Part of a small language model's weights: vocabulary 5158.
MLP neurons of a small language model. Each row is named by its layer, matrix (down: output weights) and neuron, and shows model dimensions 16-111. Each number is 128 + 32 x the weight over its row's rms, rounded and kept within 0 to 255. Numbers have three digits each. A neuron's up and down rows have the sign that makes its largest values positive.
A block is one neuron, or neurons of one layer that tend to fire together. After each block is what it responds to, as a language model described it from the Wikipedia text at the highest values.

L3.down120:188142139084090125127084113080088132135154164080147117200120064094133088051142144155144117077131173148177137165160166138105146114128122126125097152134126135138073093070133161053125078052111084127183135160172153159196098134048103100156130115109089161155105164126145142168109135124147085153
L3.down371:100142102119196112131184101111106040066103095119078126147192092183113087118139141110194113078132096206150116124114093124136141105134056100140153171182150175122111116085155102076107124146102101143154168153145174138103126084065162123150066102119126097111171145126144146123133115130166136102
L3.down551:102143148119198120115159143147110129136097146141155081171143112150101127104178091157120102136138116140176088107123144142056125077198130073156098116143170163129155085153168117100155148109135101142105098127133123175099078121146085093179094169170146134116077110140128124171192160163160151130
L3.down722:126170118108182118160170060094110091054151112182110100167110078140116125050159152154140136138097149158108139128139102126120103145189074047123140108120183149113112067119111157098121140108214107120136124156109121132184160077136080117115096075073136130127152134111150123108150122215103120155
Responds to: Verbs of saying and judging. Inflectional endings or whole verbs of speech, judgment and decision after a subject, esp. reviews, such as calling it, describes, declared.

L5.down671:162087143120141194163190135174075155087156111114086119135117136130100172130145156130171087123096132132056131172147096177154133117116158118088113129134123133145171127133172161130078112106158103114094101111153127128078148072169099074122144184147082187118065161187096100176126161098134092067
Responds to: Hyphens inside compounds. Mostly the hyphen inside fixed multiword compounds, like commander-in-chief, All-Pro, one-on-one and mid-1980s, plus scattered word-initial pieces such as Dr in Drago.

L4.down114:140188149143152123110118157130124168067108140124084143135143104174201173181126126143126116130109135136140140112083123111164179120126155161141059132126081126068099159184197138161093139090075120138139139127072111122130137073062152094172122112128170143086127125131180166133097134104149142199
L4.down127:128094087155127168097140147191093107110191125171126098151119128160115109098093099120149118084213126166189101167108106124119099100091092123071133087184126160141131104143153121199187135115116103124115145119066146110154098192114153128117102111158202126163108110110176122102138082126156093160
L4.down240:114184096157091108125124036137155089102056148142160126090141076192157143089144183165121125087120133134145116133131136154149180143079139137134128139102151159107111168158196147173119096083155089129151109058027111128148129114193115070149177124121130108105139152104068172069083133128108079128
L4.down269:156166135134119103106161081144116065113141073145136117100136145118148122160152094094146109158104105061073131093103158185139109119128133115099124071118091080132104115172117120129137175148155118110159132132176088183150155210110149116072099132109145160121121164144154157137123125142047177146
L4.down329:142094117102078092170115094126149116143160104096165154210126140152137126128108130175131125108115131132078112121124136139190103100143137176167100106138113134067073104162165126147081151096179153179117142046137095126133098110164159145114117134100112117097146162075113189169110078186126158110
L4.down345:108132153137110091168148069169127120124095157123177117094061063116149148093101134107136180109104162104092065172113111166133141125077066141107063169115099114082146108146160173139179086078103104147123154098125088157167137179169155171129097095126150120092166185122160136130133098139096097066
L4.down351:155095111105124097181124108124099140109122162067096127112130073110175118064144137086154133147093142150177112142097185089106123106085077132098139097152109164106143129089090109204197092173161170085109085146152107198178133216130090142124116098154140145124095150119171117120101125137151102137
L4.down415:138141102133126132164122093135124100139066146137162160154093103142107199154126190167136128111155132125101109126108114125193133099128125153179125155131141113068129145208202126150142157053101123146120173051122056159116110093096126071134115106159174137136094127117101115078111149134114163095
L4.down416:098132105161087135156059154075174124159102123099192078128085127099073093137133083115071157104174115129143151108136108166115127119136159154160080081159043070184115128073096130120139132113116186173135167141146098162148094074116123206166101210133161127059124158192099144125125111160150137108
L4.down478:162199127104113078138172095121142119145142095170115099122115068145189138120118115094102129161095109141096113154157118171113087168169104130119134126111189121124099113112182166182136112084109117129169135142162057170094171067102138109139201203103139188148209139169106089125137137072116141113
L4.down495:079097119078143097131148143110169073103123155127129101201095160180136097069119144143120109124156119154076150137132129116139055182083232105104086210154155141094123170099184117140069161120081135153122060128087175141117114157114135150093101164131116125104110115116174137119096134132166102143
L4.down498:131080150165184108159121113081130165120088166153128117138176061104161139096155148060165103132162137092183123046097169103131202182116136162122082122110162149104198176150138151182169128101147095213142169108155120115114120103131186125108153085139150129162135090128147158132137140162136123098
L4.down550:117111173136138156088112116113118128126134170121108116146093102132118166062117126139138140124111105133133146053088160129145058110097118134124156129092139171147152172134121117147166127068152104141116130156092133181079164178098131108126116166081150160076166096163111097104144143094186177090
L4.down578:101105101194140132147188058196166111169116147117092127131139142116143099091107112108140157135157103153113066099150115099183149125072166175127131166155155171113125087133209171136113152112097111109112139069127099150158076145145110111122140133157096117037133155173134158151107158173114157108
L4.down636:173132165179140072060138146114078132092139105154080110111120138080126146142084139157173170141090113121120121170103139125157113117133097140135159110168144112175109075143113190148203138134186072170107121156129118160114125104166138118119079093129120111140161138136140145146166147167109064124
L4.down657:067160101181172122130127156126118142094090141162170153156123107198083119152058182141110101165111141085059094131119129141138138176129102127158136137160100089135046173105154127156149112161161145156138150110058107152158117099088122170157148089150183095183055155138175171129101164093112129120
Responds to: First-name completions. Final word pieces that complete a person's first name before the surname, e.g. Rich-ard, Dav-id, Vladim-ir, often in tables; occasionally place names (Icel-and) or table pipes.

L5.down165:122162104147097121107089067163178121078138163118075166107129096139113173154098148116133115141117088160143171141135120162126163120125102091090149102122149075143138132172209095125091128100133078174156184126128126194076116101103143109109137143087143149166109093138126142180147154146060140094
Responds to: Transitive verb endings expecting object. Final pieces of verbs that take an object or complement next, such as t-ells, all-ows, en-ables, plus to, with, helped, gave.

L4.down79:147139182150124069093094080123124117107128060121089125119103108164115054159155166121076155108145122113127122136172155103144089105083131143170103094082187111111074156112095150143199108121142162120113121133134130105166189099106078184127156121128080170166128121112135131139105156155202113119
L4.down140:116189093098152182120138154076129117154139082079084149085103119081083121108112148150132083138098113190128129106143106101186130125179092136119183159160117176133135102133143121074087152118152045176125109127162111161124159062164105148119132090119171132154177149135108159119118108124082076198
L4.down158:142137052115169133154155136119110094110096096097106162138126123169110107116113167119142134096096104176112141156070144153150145156158083076152098063161138108109090101095092148095084137114143072108097170136145179216150167139109099148186101091131152135105188107087131139097117107131106142087
L4.down162:140082145153208160155118054048144131149090105133137134065118135181067146085171143073124118134103083140155096126209145167116171130125082099130169123146119153131054159161186099119105146076157133166169129088152189147092147103096120119157110089082150129112057121133152047121102069138096068142
L4.down219:060143148111186129094103128108095126096128066123116150124093185165146097131125114103199100166128076122138120206106114110156105127148182023114132114115142178119118098118174136156120111102128126123125124138072121097122139161178180111110151140187192155191164164119157103098164121091193104097
L4.down256:133074082173096051093162119193113131098161083087113149183190140168102146143096147142057127153140083147137142127114123097178076122162084129144171098165132097129122092168174157155129111136084141098146102189184108049148177109077146097124107160151154112209100111126138109121113134141125142104
L4.down353:158182142140115075167106137098180155126080194105096102081097117096102157161147117103075094102092145124126167039142150121089100104112095103149114109138134143118189147141142168094124097108136088124114121128155088116136133090135174141141149142101092108147199091139105181129108069157128108129
L4.down354:130115104092130168092070143142124117126125108141158167128155109152106139133063100162134103086146139157082159116164150116101068179072055115144127157131154118153107133095128063090161110192128148116081187058172175138115160142142088062126164127115191138074107151113150081129166110143073119078
L4.down417:144136148142168077153115112146132140073159145153131128121109153162134128101065101115130141050088161138103120137111169085136160072120133151129084081135113136135083126140158138183086130099118086133151145132104099139196124097159137177146148113122112154144180133175125130176132095053176131099
L4.down490:134146020119142106154177067096128097172117145143098129102124104106153152120126133170158102143161158121093113098145123132092151138160142077105134145114154136113162137156150141114125155126174130162169191076148126141112152104137091129191149091124159117136073115100124142166122162159106119164
L4.down592:055135101139129122133123112162140097102127158138172132110113106099148117132142104127134103143132194140119116066131055125123109084139111153097102123122120112106108075135196187160193103120115160090159162206145125142104170162167160189139154062077123075136147133119168115087116176158090125143
L4.down644:145073145159177122082093196117140150115111154174099118119108110070088164144117143106080108160162129123170150085100164075152061086121184132132176062101126127066185147175089106122141171163092118130126156159102083108110118089133171137163136116137159130090093119136170160116153154115132107148
L4.down668:120173090102139081173112136124110110106092122121103091132120088086112155121160140160127089057146117135126142127151161115199137134129148061127155110099190147052148155120124110140104113133166101091181138079139131094178145059147139119166089043143106104133114143072105167112093134123159123136
L4.down697:117149119146160068178113094142137126116052126105161159125181053131193135080158169134133134114125126082067167116122187154141146172116068106065094115122159131120101144113136111116082174093106078137144191094109085146106123074133151125159142099071105117147144107172152155102138141119079132105
L4.down711:140093093115098112049155065144118100162154105109117169096182091097154143076112087169148039202124098156139178130122131102136156129127061153098164102131098152157136135122113120111152175118105097154101157092098122127163168166097160108181080194081160109128121122132109129124089135143160158116
L4.down736:031117197128185045079098098102141122123159129158122120127156107117171119043137125187100094096141189160191126157156150123127154084160052102118116161081083095068115088146121122064116131098147076093165147210121118162088165207148161125117145115129123113122129125137134084098161127189179130141
Responds to: Transitive verb endings. Endings of transitive verbs (-ed, -ing, -ates) and linking of or to that precede a direct object, such as depicted, warned, forcing, death of.

L4.down1:147101104144154117082165153147081119094170103092155221154158112112107151090145135118154104182116165058126103119110136096101123134091079113105165143082165133158126085139138119070117139142106130109132081137169133149148085180163128136144135095169135111111131079221160118101123190079112106093
L4.down6:130159106146180157181094129127118200093145097123095168163156115124100158191112143171149105107113050113130098137131161114111143121169109121165149119122135168148209106172105147185172096141132099131151079126162160133136130170131137120205108133106111132132094155116173150142160140132188071126
L4.down95:079108116139169169195128132201109171098108129131103126158140139101125107118123133083149043127145099117130166080123141111090108133108124103135139126091140125137154078128132095178086151106152118145123050149164109139079125116140083115127112081101153065131140077232089079117089189156151130132
L4.down115:096127073034155156062121100131075117134115136118116141144089133079101195111135126102129152082086110156192109095127161161127130077137099156095132103144114105123162157113183093129134096143109204093092070120104113131123118202114137096113172123116143066168147168100145085161142103172146167182
L4.down117:105134116102131150175089132143167090179033101147191099109137146149091123154109125148140134111158090055141100114105123080128156042115100143142155153165088169140160133099124119107118069123156155140136145120169143123089152149118131105115097089148073125075162144129164125028104100109136116081
L4.down159:139044148171151178062129121146119106171091143117144123107185126111094142154192120097177072165114164115102150068201147140115187170157119151116168107084115135130122148103089196151171128073115133085117108134183100111118189111110147020136097078145133113061107113139099153121134124105186079203
L4.down373:110175167106207099130157156191140124155105109161172109097140131146149156157144134142176033102199095123143085137171179104118171138161075105125112169128130160144109081092131155139131142095192108134119135180138178205137152115096130091121162107071074152083128190135123162116159157112115174147
L4.down399:178126138124121132187157111130138187144085101157116120112162144117119106142098103138112160115108098112062083073169085111126130136132116144081095155085088139139153166106084102116125100133069103131086144205120086116072090147117178126131126159140151116050204116157174085102139093121132149090
L4.down451:100114117109112143078162170084090109166178094114130127087137083178138116100109125119119126040142104118171106118141154112097115119163138141166110180167139140118161139128119170085159130111092146159034171140107084114122122158127141155126092120120120083139135163110146142147073128114154165154
L4.down547:110102159129128152171185167127133125201118118085109139093105093142137116146171072115108080130113074142071124144134136150101119118147090113211100104119126120118138114071149116124107131185110159122091118093168133129098146151079189092151099181096161146157085132161070138140117149137102059228
L4.down551:148164176117099135208206112181110051199159111098105139103180168112082107158070155157130113100136096091209134151156126100116155155136031119080110129152106153170122101143121129164126123165152122117109073105120135167099133132114094130135130120186138175142138165075143130127104104131103195137
L4.down577:113134125200135161123115137156099128104142087114118086129111126070122180136137134152090132118124096121139102149099087104136022130164189118209097190126112153149147099096142132164147107117147111096123113094066169131115082115123103183111104152138158121128172161151101175171148121145219206177
L4.down667:121132138090155118197125089157114141104128111110144081128095140136165167194162149043145122115155135100090114118168111116054113121207115131101185161158189175140080110163137171143122129098155114139130128159184107170163145137126147161154193114099074126154093039094124109089118134192117052112
L4.down683:159193148119155119144139094131143154082107157034156112110117180137107149136159134083176125142111136134149088170145128125163185121127093117127116110145150163138121156130091111173110060089163102141124129120142162121147135132157182166109118090170113165182140129130148112145131123118117113128
L4.down734:108074094110100171109138168124085129060109137097101158148147113128066137147130132139150096139120113158138117129133103126113093117119148144121114147122061041127078124087117162205099048119153081097127070046140108126171125124154156096128115170155102149158129154120154113120134122164121171095
L4.down735:107148091096166109129151108165180133173151062147151153123099098062184139208099114114177134104095091147115149087154161107117106236129109088147132133134119151131131155169128135158121132106083088118152159085112108111102174106125156166132172106143134171160130088119120185158162107182124158115
Responds to: Table row endings, word openers. Mostly the closing pipe-plus-newline at the end of Markdown table rows, especially header rows before the |---| separator (election, draft tables); also split word openings such as att(ributed), app(reciated), D-ec(ember).

L4.down141:098106187148075173134118047141157147127108173117091096098165090109151132128140151130109108114156100116138103134091209162098107172190098165184139103100143094178102169097127095122145136087152153122173124114114122104097142154111163127107199101112057083122121133139117130092167157121136056189
L4.down161:129092155148133129081131089101109132139106151128094083177126125199124165123118134124157154092197106106135132135176059102136187112119102133181081109101180107118127141130142152165099127177098086122061060046150166136136141099078098132120135109209187114136127161145179110073068177117147114129
L4.down175:108149086126087170213149142122156139189085152113051148122106141130132167116146200105179130065175143121083108139137107116157169131157129109081110139186125139090126134149127125123169094066092118132174090136108111171172097074134161118131066154057185158063101132115086114112096147161130155156
L4.down182:108156156164168034166081095125073075118123145140024117123052135112184110121167170079105145129144168081182154172088205140111121130108111103137106101115118174043148160113056093122121115102135111116129160130078132112180164124128093170147159100174101080143155123092063074118124120112092156152
L4.down228:185197140118147187089173184098087114159084137172070123138178098084128152095152128146155155145096087112150125155130109113120122182155208152119120132115138132113124092098101108161075158184112134097109089172098189100133115121123143160141147155135171147148143138161084096154133174115146125171
L4.down357:141069143156128163146134147099092130134138131101175090115169189163148064118119126100160138135166140090054095167074096079141186119129150135112133172145187151111156066146098122148091121175124096119151144069149119083142136131110134160133172129096136141161141116103079095164143161091084121109
L4.down441:093146131050093168126204139108109125183149109172101093144057086101161122166156131106123055153108093117164124182166094123122126112069110120174135115080126147147089078149154143167138136118111106106123105090156151172093165073073108127087147206151058129129095097155146151083132148135111093110
L4.down469:230081118165147130123115070106107188140151081133149100136137147110097122179119122175127132130115135117122087135118116093177109183104115110132111148045120082122143137136113108176138101217100094054163112163151122127106118055113118105181132230139146128140165185098126098126135135198111129080
L4.down635:170090204112114161091184142125058091075082114120121144089072145173134087153131149110152162127148134121084186078115171144134140146138162156103096147033080071092130113132101150138076135168139131113124169061128113126139151096102136127146135130102154111110172132144171161114101137162075125089
L4.down646:128130073146135044118088152116095107183158122081143118148181091112152123150147178119145121131098185144103100102148116179166124145127080106118138133134103121150143162139105109146105106043190151154145121100117150110145165113157113174177085165104135134136114157117250131126129144149173135118
L4.down704:155108142148112164125127169123161168198172175139094125107119097112127072125110138095125138076111092164150169156075187130103152166133165145122136090097131153104134132115081147156095138146138090151162069138082136091119141091088118112167093155136116076156208127097133104152128210136110124135
L4.down705:147160172157123132134118186140129205103135122105144151129083077125071119166131118128130074110126142113160159182089059151094124140134169159122050095167066128131142146069148135124067162059233111156183116146136132096157177089120134099117143151119172156115126181132113154089139153104144164149
L4.down717:077098067132150198139107140147124114077109175093116134132125121182124170079159109114142186078100123168156142110089125154100095129151119126141156134167136167089089142152183112155103149163154154164104171129074146122193129167150136185092118104083126166104142153137134125102140107122131093164
L4.down737:154135130056177090126163121130070200150099097089165128153125118138101065135028115119132174104160137087131088177151148099106099169093145139172128171128067113142098111112148140120117116089100190106118179126196129157078171131084141181127122113150117141127096121133163092109161123125206137145
L4.down796:151120210072116169153083105139169179104088129098176121086079102140145092146159121117099150096104164121113142109146146159092117102118092084102106133089155122125208139131123121169119180110182067140129127149165174136107183081123105102128106070134145078150110143121117084169133143156192116155
L4.down797:184082152174110105123162108106147192101069125126073125127095119109121153121100146139156157179154139073105114150123130083130146111115128094151102143133115109127120124091104182136170125166121121143146203083168130150131122099089091110202168101118145134168164185115111088108155111105143104077
Responds to: Hyphens in compounds. Hyphens joining parts of compound words, codes and scores, as in play-offs, first-team, day-ahead, ISBN 978-0, USS Nevada (BB-36), 3-6.

L4.down19:130150140107079114133176124137147149142127163120091135163080123125138134120123109131130100190098111102134058129135118061146191150134081073212108127153124134144139098126194135175195177187173144137127111177094095106130187092148077102109077093095114176112120137158065186098123181173105105120
L4.down179:066113119111099150133109122180080167225141142044130100122109139121146126121120133111102100140138143100115140118063196143094165164117121109142154145152121101149116114147085117117167155110123128125192149126187091138136089109127052114122132132158117108090057153182125156063088129160157104104
L4.down244:137196112133101122200153123100106163185090181155121094119072116130161114175135131161068112135172163107098115160080163059160091151074083143110133082122165160152121085155167105110157091062145135111175124121114157156170154154150109165104099169154168165082066115096089113173161163150162136103
L4.down352:093152166152141135165166136101147103127087161133099067160110123124143128137175185147134110119126099139081065159149178082169127077143119075118121113098210139109091082180119081131106126143101104166131104089165136094163186123166103140102131108086108166119123092119078195145174131123166114122
L4.down434:143117179104127090156128108168155122088041099111169139133080162136114176162111115131135164113123103121162110117123146134132109149152150184160152125169112109125142145124119091094113155072132149132121165147114055074130107065124077125141136140088120181114125151131106141195117136154109193119
L4.down460:115179166105109158149084141128102121118138151200139077160139156153097139097119122123187098142149167064134054104092139170113064114167143059136141170194172171090081083083087131109136116165072156119156108108107153158170102152140144144133117100104107186103084120158187105155185099163120148125
L4.down491:139160135142144188089118181127113145074145104145095129125099131181138135108142094106069144123132087151100125156064111148128061112153108136140070170087202186133085125139165096127103150103085107176093143162091182117147139115092096120075087128131145116130100143164106089107125106076090126154
L4.down507:101138109156121125122124141144122137082139116169128113120124159131143089152141149106135133082123097129150131167093117072163051087107107135092099177156185208150098100182151126126124100114120170134137145127144150064119109170088078107121141127092136135154116128112082179134169137120125081150
L4.down533:062158156108199148084151121135156173112162069097108091148133131171095134165112097152158110122124134129113162120137080067107073128112055120147117116137160091122147132143148166078127112184220097159121090161146088203130156131091144103110103092128144115096089129106076139100094101172090152115
L4.down611:115160187132147145110147122148127157047137132134184132135113117081125137157185133146104076159151082046067074107154122131119172184145138099190118134120128140115118172146128131130109162163181135083155136150135146146123090135114107139098130130102055167117079172181104161120177096080157111126
L4.down671:150087146139104202203093164168151070143116110113099126117120132145137151144130128153104105128074111127128134133092134165125146172163163138122075097132104114121123142088134153132207114127217143148127120149137167107152109101105137110087108155088138157095074132097133137063114147073147108167
L4.down716:074161131122069127099141161166162105108095170125108091157089132096123107133127140116102067116112144129103157109142132140135119165099137158193131105231123161094129143129164116128153080165111139128159163174144066064148137103119103156128130151100173142071109134093101096142109108156103131122
L4.down751:182087164156119118146126076125129124062139169095155132168116125177133154045096168158103174114163176110131095156122151143154123121120145143111116099085149127165107122153153139124106166119125119140167114107153163154088148105110088115105129103126127175140095154144075175140179113090108084104
L4.down754:105127135157113163123109087130168111141161160121078084096108112123158088095082095059160091127114030099165073167102141106174119098093073157139113090101142150142157127103121121153127157132109113174155140199107138088140089091138123128083148149067149165107105102109053145094167067166097064125
L4.down811:137090209120098142177136123168144098100160077133095099129158150119174108077146054096138201136154128141118177086132126088174105105140145176113151103131145150090148118095120113171135090136095109130115137198144142171128154159093131146057172105148113124100097157094135137117192162127112135167
L4.down826:148143158132135084183130158201153072139143151107082098156107127140154130086166081189146171188101095135162116108127121108121130142166057116102161141108133091084103111092121116091145140132138174132170162140143132087123158119147139119164112085072120132048133104188129125118134102093121132146
Responds to: Month names in dates. Month names inside written dates, usually after on or in or a day number, plus the comma between day and year, e.g. on October 6, 14 April.

L5.down303:106158165084213160131152112129111071145051084150091096113113102068142155086153122089063156119146087140167144162117127175104123101111087124089138146127138156076116089140096126123117106173119145145165132088138173145107127101096131165071127088191131104080077127107134072142129125142135151123
Responds to: Section-start headings and dates. Words in infobox or section headings right after a line break, such as Personal details, Career highlights and Season, plus month names and date commas opening paragraphs or table rows.

L3.down25:089106092116161111181032130111084142182074125112197133127122123155100090112097071163125061164169099095118148091124130056097124131131122132114107089097075108113136099128160086131168152158129143148108099102092096171096146111089129124075124137139117171096180148116151084071148149123136131143
L3.down348:128088128117072189185098161151110183130142184141122115186108148124110170129115100135167118089095097161149138146075106178092138068160083138134128145118108163124143081114164147192203112135057163140186055169155095150105099145139165131133134173145108132096149105039139134172198191119179134161
L3.down380:112117136074128082157146121130151075112106116142182094175124134157122123139158177167098138174133136096131139117134117101115189150121080117176063179157104115127134120096129086131097125130105103164166151136135110154176177113079114135146091157136061132139162115152141089136096107159145221113
L3.down552:141142123118173135159089100136160133119113143165141131183087120139134156163098138161109132132084130107116125106150135201140150116191101154088118209106096198131178127091114104155134101159111116119137122116131141168136118152131113137120155091156101149092155140114152126149143151112174147144
Responds to: Table row boundaries. Line breaks ending Wikipedia table rows (the closing pipe and newline), often after an empty final cell, plus blank lines before section headings.

L3.down27:140049144148169122070057196099140155140154115135194121125140093092149126102094128132149107156078126093108150115119136101090180140132145120116074186170125125112139082121146131170129132095109115143148117114123121115121175149116122119156155105149085095107125121106128173165140120114079132059
L3.down33:140148141162141101108140099131187129142132104142048138089145145079134139147144186071122109087134129078157116165152157107124162147089123109152135180134086101111087147121092093125155180137081149176144165100128167133160110103139152136175138126086143098139128116126155055126119094093146127166
L3.down363:122119183114130149086056125101077171084173160161113121099098168110185097159166167094139186127117158164158117156151154083083084142103094145131129133159152101118145111199117160133161050146122116142107142058149087121162116153147121207133132132109167110094143111202114076137148123133126128126
L3.down374:108118129134133131110097095194168110131161143115090116149182142064148180132055089123150160069197164182155127189128102163115152084123121122156129168141137128085095096090134167044117123119073119139173136097140140089137121072125095125094138138141093071137121172091179098090141178138083130143
Responds to: Hyphen in compounds. Hyphens, often fused with the next word's first letter, joining compound modifiers such as first-person, human-powered, German-occupied and COVID-19; weaker on mid-word fragments like Th in Thunder.

L5.down200:106116152126100119155079088144165070209093138091104161168105110091162175126110208149083122103190134129115092119116146148165100111126175138146106183155157202081076134113180100170119139068111072123109112000076099110191142123115144144094103146103136153116116185123114173082086129128142159148
Responds to: First-name ending pieces. Final word-piece that completes a person's first name, right before the surname, often in tables or lists: Dav-id, I-an, Rober-t, Jim-my.

L3.down154:135100138107110144132115126185082145172163125090124157126071078111136135134159125123130067078112124143125116206149079107161125074191125146114136144206076144081102102162130127183174102110157168150128120133116115119157105107149098177125135118132140094087167114142085187129092169148150138127
L3.down606:136160131163075150160127160105108092152103166099083156074132094146144156073113131140143135185148105179114092122147123106137128091149142130104122123144073117141145138132145143123118053157119092137124120090097163131137164094147119129132118175145104120127147096110134150172140172092133103098
L3.down617:167147130142085116126161122115131185125126134121117118090077186124174151104146110105124116058132171099124148151106104136189164056164165116127142127119084108074126152124146172140156143141109118129132104158142158144119157111182112137101207153092133150149070113203200156110129093157162083130
L3.down826:139176153114172133157153126168120133164147190111168139090076129143040163180130127105089128153192083088149093116016162145177136119144157133171081139131139087097130070110160111147146125100108157170153068134125138093126121141123096142135087091076089096139083117134142110175134122142131176155
Responds to: Month names in dates. Month names starting a full date, mostly after "on" in narrative or tables, e.g. on March 3, 2020; on December 30; by October.

L4.down27:145124127166122077134114145082119115084132147162157178149150106115138079115133133122139194066116122105148070123150193147142153120150113142085126117054113161108155170108076175083157148137138112087108103114139134173144183192164185096114168180172165175130044113143151113153115078130091143083
L4.down48:139073132086152121100146139118166108200079129117163113078083163144120141086083160109136099148133133125177156151115166073108134147103125141129129122117177127134120157090129063161117142190103143123068073110153087121094128078105131144113116122156153103143112102054129175115080169102205101184
L4.down122:140137142150134158079129126138144128097125162189139079190072135162112121124099108129146068100071163133140138139096103089138159134152082099098096114110125135157138129117106195169113097115145149095112097099172095143158104118120102061117146147071110178142168161132130161188103084214090128122
L4.down192:103137125107135144116136170095153124130086127153117147093127068160175081154189105121154109169084154172134097149158074165085163093129135177130143075184123181123174161129114134134113100188133133126172131107123117132187129145108094179196076160092161115176092171146151062114147132118179145129
L4.down259:036130124114146116115106111111182102155083166106145176109078131181052082123131147057106128139144077139120136106132114113146121100111105172143072169078071103112077097192178144084125142137158116119113174131109095117125120109210139153112037087125133190098161056038120144172142115113157158170
L4.down280:163207140129148145078097110086108109152128141091108145086146062154090146155146153109108163171147140116168129142110134131097150142131075103087127110125158109187070136106134151067110137000141094174118102151115114152119143153128146084181132112141121102162112048114181080142071120044120157116
L4.down346:100149072127131126164108146096085091108130144097141120120126144153120118138066101122165124140127124123125084118177113139062066133068165175149119139139142121223122187088136173056150167073171097141076126144102134204112108169107116130182103062087122117203119095065193164079126096142109093138
L4.down430:141103136106123100081131105155142071137184146137145131102098102079171170072172158152144209126107124155146157123172141097105187153143075136098069150151137167141109138135153159141116153148127126161131188019126132119141161103117097123180078072129146127146155121103150145144192104130150122104
L4.down444:182133135147122049102132055037148120105142167178154130162086146154091074172158108116154088115044122181080191126104171087115121108106096084121105143128114114166075183176190164164080139115110136113188172090156173169147166088160109177150104124100100152203168110156125159144127158108150143074
L4.down462:153157151077189137101099132119134038188092130128115113098156105132122126135178168109153165134106143152072181100210132066135159184071054138129143143147142164177104202124184104168127054130093054168168143073115128166122154146108154171131150131086072134137166110123152125129141155179170105120
L4.down513:128128142065126157093129060130178069181130129118103116166159113130106117134104152085160138067127124140066167144147121125135127145119057080138091139111118136163129133145171162119111123102123087123147149008131147162165182102204117202154167086141066112076100105097141106117167175113112123113
L4.down647:154140166048103141116102143149090093166180152156137112071137148107147141157169141116137189111093130104126090106146148109138140134168104121208160094112093150149162134110112109097110094148178119145174100108102088096176131180118134061088139141137077128063197124122112157068192067108118153123
L4.down651:128119144103121124054146147175103076169124134099161091122146128115113061059137122154083081079213169098069147176146149130071110113181145130120118111111147138110115130087183132133107144170129128109116094132144148146129163056159111167157154161119105102135107093117130153132163156147144120125
L4.down653:111089059124135100182128138135203073134124171099148095131104098094161098093142063137122138159148138118092149142140146113119192238153100155093099169103117145125123143124154097173094138115153085116136157000171103181129091100118097116116157172096113107109156140137118143109135125130104185101
L4.down678:120144205154094143128093048160101154075143178151166158145118090085135158056111141071091152103196133100129159146079122100149128153118104136109173156147135201122198159127178111195122167087052128170143151134141125109147100113038088146118117168109148122099142097104133085066124165140150064125
L4.down702:093164108159096160128097121081151165143129119120086176111090107137099191073163064137198124115147117144115112135063167099139165129150173077113196082162113162149145125116136124140122158107159149052121184153161137085187190083125092119114111081063079140139078135115178144118165120118133102122
Responds to: Sentence and section boundaries. Fires on the token ending a sentence, paragraph or heading, such as a period, a period plus blank line, a closing "==" with newline, or a table row's final "|", just before new text.